From a checkpoint of a small transformer trained on Wikipedia: 49.9M parameters, LayerNorm before each block.
MLP neurons of a small language model. Each row is named by its layer, matrix (up: input weights) and neuron, and shows model dimensions 170-340. Each number is 128 + 32 x the weight over its row's rms, rounded and kept within 0 to 255. Numbers have three digits each.
A block is one neuron, or neurons of one layer that tend to fire together. After each block is what it responds to, as a language model described it from the Wikipedia text at the highest values.

L10.up1372:186140172064075080124160171063156176125166099104091177088167086085088104164135126184137119091139129155126149156137089093165098123135125135149159112157140167132097118093196153120080143143106152137120168112149091135152205130125136143132124104081145152123128146132114103168138102118133108118204181097138152080166161165085132111099070092095096136092145155167140197116141126142113141120133152080088130149093110182116140082153096150133115088109089125094114190175113094173153121119180116101168031091093110136076111154050
Responds to: Quantity or time-span lead-in

L5.up171:143113147158095097108107119145097133190125187081157128106125148102152104124071183189142163119161165104094102121143153106161115180092071143106155121142123108146192055135104147153114090116144130101117153136120107148121120167129145174105114148151115098150110081098078064158128086096146121099084162158075117154081105093125064142101158090136092120145117136164080159145187125176081151113167095085102106115164096085112128084138131093172131154128128169149077114112144113168075141166081142175147112097103155138150132147120
L5.up222:112076132151115129145114069160092114141113182163125168146166100109119137151136183140104106102192128134113070070073171165153103173102080164113182109123085156114125188122084176115119118166146094093129158138101161135170149221123117163142196060160188124120153122148116105116139058145134204173154187141125153136118112083123070118146124149116115148106107121119106136055165128167105135150136099103081101130124138090108086142129151103151130129175134133139151132109180160152091077141111143113113053142173121087156161116125
L5.up397:118095147139067147067142115073110111110143124135106139089127108199149136171156190163113089134126164219160119085062096132151059151200112207093149150181102194120144116110139133105136134110125096158158162117108120182123150136137145140189105084111170144114115092154160102130136056157196170147126151190154121119145115151154031096148107134080134103056119095087117107119167133127136134130154103105106093139127074128107087112117118098073133089157125143156129141156163139089103096143156133094211061127206158126141149164141
L5.up436:114086119126098184161120091134081129163092134127126142111131098154079108161140171151144121104083133178160121038085178099193053157122070189159118087184090186139126166130112192077106135128117086129107187112103160130093129197158067127144126123137140168149110120119149116066121104132154164111109168135147156130124139100126095072100102104130165119112127096199103135124175078133137164156138157120103077140124113128132066106100139110132108124121115170160121139182235135115110075183134102091141071118209149084177191134136
L5.up631:146053104108081140119155145140133148130109103123136116134159118186102070121217193114160139094137092129127121122171125168207087118145083135183134078159138169121133140104099132113069123117112105178161147122172098143149090168160162078201129048086126148141155171111098188115133083147152110096172130174083143167138075133093085069109128106103094142139169123149045156115203102156155155116157161120144112119087073117161068104116138138094156129110112084097067166151214093099098108179086131083116083128182139067162152138144
L5.up673:117112129085114137096095086127108142099117078109119070100162103142114123127152197129096118153101133137167141138104201126096158130051114151144179104125113113155161138123100197134105125158087073197162162121158137140152133110150102175120184119141109105140134103085057124077110111189147150163106182141086175141103167110085117117141187132121098139143157117161116133109171132120114103056183129153075079148103170107122100133112125178121133140200154117143102086133162135102163070086098118167132149088126135077191202097144
L5.up682:087116078099072175146108015156140075214074103096110064122106123156058147144161134159123115084137128172109156116109173144194161097047052152096147104144035141123138152125127168111108168137144060122189146152114100106119147171091095135175188107087149144125132140099180140113165109162126117086177112114111156109145152103155095125146138123096119072080141092192114085134160099100087095126121165137156173154086186135107138166138160140132132160168094146109099159158160086095130100181160123147106116144154125078118167045110
L5.up903:144078140118037127161111088160093094108168163129131133125162121120073114163200160115101159122129131170149148113117145125161095144041102138140120135135081146153121130098094131134085149095096096098142155174158098151139133208159124133114171093108106117121129130086121138055158074141158124108085178175067160153078131154146093112106095122136121148092137118139093107104205103149057157156143078112129113119130132139089117101086157103100120121104124147165115158203186139157098051187134165104095097117142161135129175123121
L5.up1130:126093135111085109133110105139126084145135148107124139105064058133123104189144193128115153133153137189138136105099124062133117099085087161191159080159092151117127135092084161105114112108145055157173179154129092190113140133154090136089180114119098146120124143119108151039121115133185102145092163185098199100073120082070043110111157110120137162097134127170122128114152110102116128141141132128102106159112151125103089113116187120142153132171087132178117137157137161071153073092148117095114124120164143118172201139134
L5.up1360:129074069124093159102134092161121100137116125134093102123118130125110083213138181127125090122110148209135139095074181097186086165095095153122124106183041161080111135107123122105107120165138102149157159125120149170148123167156102128144134107168097125121165152100094157111140086094110171114147193146123151091127147087094083079048108110100130161076144087172103164095139123158139182138110150062117096177104069125150081133090097124161141110109108129149151166177179158101098121131085068116151052060160176100128217120140
L5.up1376:147070142124100121164154136151097135153107169108139176175108130105100146210143145111098136089121105142139109108183091084138117148072031130134146145097063118108084094116166169156080106118114138121121144152112113131131114127170082152111140135101105111078108138141125121084164104136207088156163199185085155157076129083114132122094167100110181117044102138162141096139125095117137137189138116149115165134074107169091128166156171128106129153165110124160157169134174166122145109142177178125165109100177158209094195161154
L5.up1385:144126124110108099101115116169126115151129200126118105124090153135154167153097081091158206090134154089105080105143199145123112142124085121167108117141112141086131092122053098149136097127098096188092157212132059137079107171132150121140108090102100096146133141133122121146099112141144136103112121118140098136043075176111092086084189141143136193106116190120099146152179128123102137161140135129136136113099127127146121086136098144107097113194129143181151148123124117127108115122079115153139098114099181125120168084161
L5.up1600:090110123156109185076142161144107088071171188087151162105180111160060078135200063147151125108119116113099146093144125139118139052068093104161127141149121089107130047093045131114123149094092112127108147118167059196166152211124119161155138096146089137133146116144126153096114125178107122156119153135070151137118174158081061057105101056115083166109131175120097124107163117195121126144144082125189165130176138158134136120107122176151118113119102132115105184177206135133169153101053098142101112109160176104125180144150
L5.up1837:143125097139061173110096135144139085181125161130121120146171149174131074166128146130139169116129207133151108091146155063114124125135117122119186127138096114060165133150135143137143104156093092176161136142130132131131177126087096110096142127107137131169109133105078183102104138150145135151077166117064150155101173034129126150107122158125153121127132063128121111072153096176118146156155145154130119116101183134103093165119201198127120136181109122204114105191152112140177120155108170150151119128138117108138137165142
L5.up1947:135088145153110107194132091162108099107097155095141111142138158122035107193170142166132116094083125126112131129146136116191106159101115140140197177182106141116105129115143126140134100116137120109173137127016104147116141159154088113172099143150083104066100123109061127101173136117149118080092156190111106141074173119085123124093151124101148160016154124191161144138131104102153155146118122141117149140115104113082133192141092122083146133141111127140093145180125114150162106123117135123115116086200161171129205107158
L5.up2024:106120102124110139120076123180110130156105184088134154121163144127161119150149167110094146102089152148134151123120184112126144071066091113070116104148072095156145168141091154144139097123096138070086139146145062167128145218106117213134090143166146158143125116142099162075093174098136072152044152143067132104096145057080104051097149116125139144118146123117116110127148177176125144190108134114178166103103179136134095107136142184130128000148114144170144109174125161159104143161148133188171121100193108091162196075142
Responds to: Closing parenthesis

L5.up124:125130087144176165176098107126090140175120108231077069124126109119112118156142087069142148070154136136132110130102138148103159147112106166075141149135123168091121161132210144098137095116137132198141154188137159104104153079102118176100113109089159198131103136113105073107089107129160085130130096143163114123134121162148141145106140108142140076107143124111109135083097110084107137177107103118135048191090159129144179120119110183120103120110159088073128140127134146188103139122134125149133138110136141142123123129154
L5.up206:102091099110145176159103113167116110126076081163114147149098164079160124126194083159140088107192145143156082080114164129100115170124139150043118177141140148127102124140145158153114149101084027173151166184102140128141091118111133125126164163126105121120154133110134047122098124152129196140184165172106190163133145103185080149158130166126159134128153100119109075111142129166107170111091081088156195135096085200163136166150102095103126112108141124132115093102128139102197143165180101096143163095164148057148145165134
L5.up261:145082129088150136207071099196118095146160113081104127130107058122139122120160104172163061113187152156103112169054144103158124097076163144138156120121087159151114145115093173143083127074124142166110118134104187189177077084124114147104132122160163140123108096184143116108129132173082138118135160167113100102168087178140103109141066222134120092117125121081112163114187124088135126131073160138176175112093106131064166180126131136122116061119188097162111119187145109120047066158144141155129132067172154157143115123135
L5.up279:155125106085184109116089119145144166102117086107085141082125124108092180134173175152105081124120109157085096079130114126144153152109112149077123131135087171090146132119146150141116135180093085161171193125127124177149151067129125194146116120182106187132063172151104068115135104111139182111100127124177156094127121123120091148116155139085192128128065131070164071054132129128139155117121167146121140153128198163135165191138113195123181153204120120095090116114096144109153152079160092025155143085189105093151154157125
L5.up423:169148062100168181171118141144099068144134127156184117109185123155159166102155103118116109121131077160147146108120128085161175088103128151148129121167162127054119155129121175107100092101156110193129150165147173143150123121100116168125129112171123213110100083112105145097113130098197149126079145112135070137094154103118141120152086130129137158114123156102142160094189083118145161134132143091113058135114160115110114149185203138175076139136150130156116153196114155135100122144199141134124178103156127090109126133107
L5.up425:127110127128188148197108116160150107172144122136124143164112127189141087154099130170116129093143159136109081100129101075133102144182120125085128166200126095137149145164160172134112040138095113130135153176125141173127145133120129094113147115089153150141127095160148051148146154104100192174107173154062091114165131141167112136076159169103132136105101131111180130093161217069117103170076018130143128153080113146127130161183129102142106120145093171151075117077112165115134097161195103058150122126177137070131148118137
L5.up566:160108127112144176135135117124117155187153098100173108147112134170091109147156140152166075078160195155157092141157104091115117148076114165150188142171124116124066134115150155152139130161137136153144143143177150174159089115150108133110119149153111132159148097117113120144161133108096118120087140125100181061161177080146135104082137200092128116117139183067155089106113100068171149125116103118116169103122143149149130136159157105127126089130132128198087118069096171083101076179172137123115125085206147102089172112150
L5.up567:073062108073135171137129090132137137148156110107066121091114114139093122127175101107129093119135114158101064116107097163166151155137168156070235130146081186152155159114145145082126089171151126136142193149141150086194088134106135125193153111101141111170119140128086086091125140118126150180165121166136145152118108145146088128161118131133168128126144098141134142127117145095100204111102075119138127189087134100124184162130130174132101110168125120111114066071144174142198097133138133130108120078133159166122180149075
L5.up712:114138028090112172176067126125143071135128199133095111127141105131134156130139132141213139062141118157095152101139142159132172113085106141149161152165109140113199133141195118117084087154036131147132151154121147154148128100077074122097133134168152161114064080129100094123100143037156117121099190201202193141112121096195126112057122108143163115124145145137135108134139106099186161145116060138077085166083100143130120172142159151111127106112096114149100128148128185138115111198146156081114146126166118145129097161152
L5.up943:126046095132144156107099136182130112167163089108075101117122166140137127143133131158194144110107142102158141090131153123091133151106142143143153109126125101115119135129195122138109120139129098170147147148117118106116138102142122092151104112182094106136160124121104183117142122166120140178152158184104205109173182142171115072095177141118128155082151107109171140079133187106136124106133106040161102147109119118112167107120137069119134096104150127228084108198084162083080145110143119118128181095176133121091167113098
L5.up1093:136063139135066108139146100115084113164086128110121061140109114171132074165189095132151107084111107093145066117126088150130180182094088154112209104131114162117107161102151103123123125186106082126116163093166158148180130122135042161142133086072143155151113137094094095127126063166155190144145146187137139128101139115173157113145154111189149164139169157108112144151117150141155170130082089177143177124096134116106154191117119126134109114135149119120160106135149104132210102109127104072129124156136144153128154068075
L5.up1421:122065179049138174121117162109126100143129136170106163167148048196160042135167111116175154084133154100109115146175095122119152158112144160166130195131171124111141116101181172110032170135129148086104147166160172131093183143116142124194190158105166115112073161182164116072140084154194118107138160112119131107181118094144109145130146127118127179103143101078129134057145116103130130135124125122130109133103090091109108145138145155125100128174081128131076110109117135177095139153083115094195117108166185174172140130120
L5.up1613:154095121099126137103117096170102102133094097098146090074110096132099143117155092148155095082099161096063155096156104123113104152062045122061121185166087084094131112072170131118077162130102088112107178165125112128135136122141158223097206140088114126143055067090150131113067142171145115140144173197105160110152177101137096096120169131093186095107092068180109219102122135112125154129080101116117156116118116092120093096208136135097145130143084110132120105185131154105147154154131115109122166132132171133091172084165
L5.up1674:129125152081122149136143081121112131121106070152134100146157131125019076129129149154155080098052137094114099127102116151177145176094091182173139204139111113094137184098148120127092156076079069083104159131154090177112117115108133109164207061083175137176152144140080088136089111171137158128139102103160155138147065135119098112131203091134174157137111130134149144135168130133169102178140115119086142118112149138109133168152162160147125105139140095146144067134092153088174118118122146116167054122135148130143113129119
L5.up1821:143108067060128147072103069134151107101122148126159117078153106147117087137161098142131109151126166123117163154043115131111125172049181122167132170106156178115110155155155122143086171078120153119108148162113056162126122084088101091110086147153150174119073106093113071127101078145155099162140159171105214080170083154144142143134122129096134083119108117120135141146155142139144174154098101140084061140118080156156167087085102108094107115112083091088107155147081130127079123180162149096119109129134171114137141096123
L5.up1994:104127092144113161176098131106102128177152084114197124175158164104150105136120104142133143072175140129147045156080133164114162160108124167052151174194116125150091169113186150117107101091043087137137153165159096133179099146154137115119132091125145124167112106156116078101103113141094130174140130140124103044157198107137040075149130169139099100130122136076111138127148195105093117120123062111140179104103076134103138150192115135155113080172149142142146121107134182124150133149155071130161102077166128138127170143146
Responds to: Relative pronoun after preposition

L8.up656:133123141095133143066171103166119120106116172208063096094096186186132131167136065155131133122128164109096142084132109112115096115163117144107120131124106121118136097175085156137146114081099116102122115142130125163162170156106131144151120103055121182180110104172100115106127075109114130139148162197136199134132068113104109053174109103122111109130164175159140146105088164121181107181115109129101119113109119146103123099097098134140106148128075132192149177151148125119126109123098184100185088136140114102138112103090
L8.up787:043122120141129144122159123143126004137148138164108119127117121103164099155152069174074104154129132132097099086143152102148096130123138155140100095174145141077144093180122107213126065109125110133093138117156118136180172124095118181116097156130104144109063103160124134105154102126137175123184171148148118130079146144130087120112104113090193121125163117204094052084090150102115094132101121059122045130136154117136055134090098144130108120159131099125071137160104163117163179184160137116172114068086142104157144130079
L8.up1154:126091125147153117088139136147095102081112148141120151058112138192121091172097145168160103113126143099167134136073102129183087129142080132051112082116143133052129088144182093125147166107155144081152179128173188234131143167094071202104047137160137172162140147145128140088154123147155183134090102103188162131158163057086152088121142152101102126089128160173108094147130170161103112108088079127076110163091145143163123101153181148157135146152080114091160118140104092137143078106198078102126142103128175131156169092086
L8.up1655:092077141162131134134168112154135007092113119146096169049141161128138151106156144134129144125152123134148197141094102130087073164156113108200142135124134118142138128089172134153144047191125110083096113129166189177147115162130095150152148102148155135128084071087141157120170097143124124097131193143143140063029147104137133069102084110120071111139147151187117117124116147127059134128158132123170139114120083155123130182095111187128112085137133136135109152176136194082108099079151127087158089138145149059132182082162
Responds to: Possessive apostrophe

L8.up136:115146102080119147139076117113105105083157117131129162099127102086074147140163103132160124117131116143172081114121083113162165167157088109126154199146146127114102125118141132140151164185136081121163136189134132151119123070120167085166147109151104139100130132075107041123156165097200086057171160125132101123117111109124165145152149123129165140124144081076115144097104166109131130119102067165115134175054152181085102134159127149128101153113146099146094125135108075132103145149171076094157151124144105117100126121118
L8.up1681:182134120152113185110160150153148112118144134105169164102123091037143091142161137126099136155116191108133104161151149198116086112120122156089133148160145129108118170076139156121081128150125082085145168109182110146136116169157139130114159128131120112159137107091054098168201164111130139164134085151152192113145138087158138129136198086145149118148161102086136148055116122126189162117127138166115091127065130109144072142148084154143123147113064203074094101080125122100154120129149189066147112149116146089123083121194
L8.up1755:100148138189125210148131182114135116158130176101161167089146126140118143135106192080172088075094113125080094151121138139073126164152123163086141172117144100100101106160124130064101117143071108115152162139195063210196130164184141099151110097120123177142124134116074101086169124122137128075131059125118170132068117120080197099127135129167176107103097135096113102110211096094139120112136129141107093166163140184102066116165074214106130119106129111120125162090103077176061195130138106115118100106123160146136138115080
L8.up1840:128122098168134162136118090071093135118081151135150136100026102089074144132167149102182143115147205182084138151105151138104160138146124176117154150132072133179175124111054172135151098162166136141134104123150082181178142165155160159182154112123158164154094101091095073119140127194170109087178120077160122153098122105122142145088192087142133148167117135173150111122143085093127133102130079136115072186096154127168115110136160120138117127115121110134122140111128132148154150159104137082092140112100132115125083167107
Responds to: Before a quantity

L10.up688:158101096116094113127122145164086111158144115146125112086128085141118140159153160191119115127113124073132140113126136133105136180111045130080093129170127114146177086096120150107103130101119043151119150127137201163125106119137092163139158121114103129135074134157102156119134164169137189070108166220096112156158099149145190069063103181101118131131120123193127109146155075117089119100120124078169129135099112148180120128135157150200104131173101115172110116099154165129132116165173150195102139084117125120147143085138
Responds to: Biographical career predicates

L10.up1165:149110117104118163119067089111160146114154129098146165121114157166127077146205134089164085129130135207118129157111139056097173166109075151180150150132129126083088141173122118114124142145109105124188135098086090123107087106126129178090147140079107188135160119082137108082113112084161159111198101147090127105107157080115104175154100089110118145150185123114101164092118133134137157095095133126113169144157131152071119160175168096063117121079110162126161185200118146182072146129180180168157097153167221124108177128139
Responds to: Possessive s and word fragments

L5.up149:095099108109092171109119082173122184196073085112077123206080133103079092149122142143147089161135144137103116128143092146114058191116118131103137149141060226066111151143113137141145100078098158138147150163120083145191121113135143098107107105119154133151094045103132136083140147148149124155131121210146160163114082146136089079105167095124175086126181130147114122063094179118182118134127070105129149118100115184182097170158167159159130150151124086115150119171116152129147133164161137126112103119124154139067143106097
L5.up160:129131124083148118174127125122124091120149127145117067139121092143087119154202115149188141089091175180140137159153099101108126111142116223158170120132093141147164126140125130085121107087138130160132174170101113178142114110118131105140141110139112115141140127162093070068131114101129154087075142154143146158121133138129064093144063097157102125133140132050117176081140115101157157136131098088127109126131122153167043114160192143120172107138110173161114153125159140164142098111130088093151113086151130156128172134099
L5.up326:161063136120151103133139115182096112134190124072077045133118123172093108171157104200113171138176142179073131148122105138110125149129138158167150084205136170081216174130120125061121088153124161112089110187171130147111102127096094116111145077120126132121102106140138131115119145119138091123154137184155101159143132178119127124138127144079155091100125172124081167112103108148128161097154036147121115118133068117113112137089129095082155105138071085158110038121151157107081124141133159133154058102157135145138106100093
L5.up402:158092088166127207136115098119051145168137122137128181067127074098087117140134086143129121112087111188074120106066118112145178140118113175210151158147095169120120136101145098097120104150113137114189186175113159179157117103125104217114184117143129137127065091113126123128150113119169140123128148090197180162115161164155066095120096116119155056113130118125159164071133124128165152127114111138075081131110081097180084148117153129145139126151086122155101100136161179127162110116157086113116092118148119100111108110089
L5.up493:139125105155121107145134094137071115193153151101142117105113115101160135145138140164126128108092168167144128088131090120156069162132076170133134119172110154100153166105061154112090075198101093113153159108122130088204144135157172136115128118168168142146123034088099121105142161168223174076125126150152135164153157105094125102164087098124109071121128097169072165120153146115138224185155137117126151130141108116108092128221187105142151131145104167114106089161173182152108099058087108113157124102209167149128176180124
L5.up670:124073141176094123174146104144082086103165118135136163125130046147105139139171147169105100093145086177126117102143112139153117117114136111180078098124126166091138157077154129078085120106135121077186141093114138124177095130085125134121165157143173134124128151137180151139181151117112160074158102153115179079149164091157119138127086078082120091104149059078092100130138143164219116158174171140085144136138099129158098135144180055095112121115052143180149098158184172187070093084111109122138161103144130148120073143037
L5.up853:192099150145100150132155079166080126168118145111171103179104146108108101137184096089156107093104123180105121120130133150161126142168115130205112107189108142047133228132135086098116107129151132082166164195112173152157153104111199178109163097096092124159087087090117097166186148157164093130150107096159152169196141114137120105049161093116117120149114167146097109066133095084130168140180141116114148155131088160129085169119131145147074140072050161132161119153186147116099106118148165067169102131222183169106184119103
L5.up986:117122099091136107112124064099106120070163156162145127118094078109058133149155197139147108119144104135139106131149170196138132087142145130135156100127121139158158126137045115116091134056139066161150131141158120159175116136067142131117163150160062142150071156157115130099123170122111058119148198106141126086113109096155115088073113113129137134117123115086108130111226198070184194155083113149110129142124070043127125116110151127135135126181082173165087123136195178164102132140139073096145148140162128171136122140150
L5.up996:121093111124169129119138139178101031111160185141105178109153050209191171164125123103111156093156135145149118171136156081147137081172133148107134113168133175130129145142174166110093082115122146171160149136072174115159121174118136184105166148132114107130169088143143127133135101147168147122146077168124110085106114111132136084118116059124143131103131136150143124116101168120133075158172149129082103175115153123152089172118142104107187119177127149112160167118148136098076088088127126125141080119179179153109173082171
L5.up1070:155128101109104138180082029121088120158118157123222113099100149123163122179157149120102134130179134148105137097119135102164091101135112152160105124162095097134150194124076131108120104178151135164116125092088182147172107167110108143121168110140154072131078023116152109098119172143121093084136107141153198092075125069142102099103099115144124097094097134174106150116164066127144201148142122128065120106119180093116053103170130118115070094065115117134175194162196135097099063169097136105124102132220184122166100166098
L5.up1072:116102103078149102081184107136104142132126131122137060131167112185090117112091166185153126090110099118090120159136145197106167148042101159145081140125085201126171152121148166108101164160158113101131140123137132167113129128121174099079224115105116134133106194065151115138150104151103122087112090159177029120187150172086101124106095131090139082127157168073101160102074105133141188100138138124133119163107131077108108076092142121096101082147114117134138090095172091077104119124067119138109125152098178162128148119150
L5.up1323:130147152089098121172153161114126207135144145159113091091083111115153157151134121168118156133104114132118117121140126176176116124154104156158166079092121109114182141110159097107135117149183128117157121219094164100091092088084098137159164089128114160160134137086126078147125163100089125140142123120102110102169156119127170170099170107114155083130115073173148198099139142141156156162144108094115045094129098094115107113096121122130156138154148091218072064109176119130108112133165109101199106117118161176111098107123
L5.up1620:156083130170082123151139083109129141183098151154143096196092136081123141171176095135141145116119124163132212153139090097145099120132102094157072073133094128136058148123100113121140091181119121148151155160119184125135172166141114158098172081085113120152130070103185176119145117152120110100150129106097158171129118135095107080040090109120155102147139126202101169089158127132159150134179089152162114177094063161117116161151150123130143119141122121132113125171169137111158113161161159158141094139143172153113137090117
L5.up1894:121103056126132124145108077124116134161122160148152049155097193092121128156171151081165123122106153215118180152140117113150148164113050168113092148123116198115146164122100111089123075170159147138141124121125134178128133145112136145105210123164127119164125068150156135085132134123123120136108102154113160161127132163118120094066155079127131089137127123149111186124106078148113248152119108140140131124117065127153128107164128140194117095055145069067136126112151207116067072194177147184178107126137177152119159186112
L5.up1989:114123117090065133100106071083084095109167151112141099121126096092102131138100110159126158143094105166072135107098109091105096084086161187158074140100153093123182099117126113109139103136139140112113168177139081113099133139122080113126133174173145113142081083130142135094114097190122108067146081148143163146129127144175073107148130085103131076143136061136165161086186081072145203093100116083064086164126094108177115057082116099138131153209132186124103079172130150180130154102117099109116126117104191176132126173080
L5.up2034:161096091117119126148128095147059108123177168147134098112133109157095135127107133080152135131131109145086098119146168118112107126134097166137120111134114197143118145154095160137096148172178159099150138079132134193213096113079112182157144107165157176120122113098136074160110136137145119180105145108129170081166089118144150112126072093139137100097127113158092117108169103150158137125121127106093105137129088090143098099096133125103122104131128159127096127097169156172089072072071071102156096121167221208138102156077
Responds to: Possessive 's marker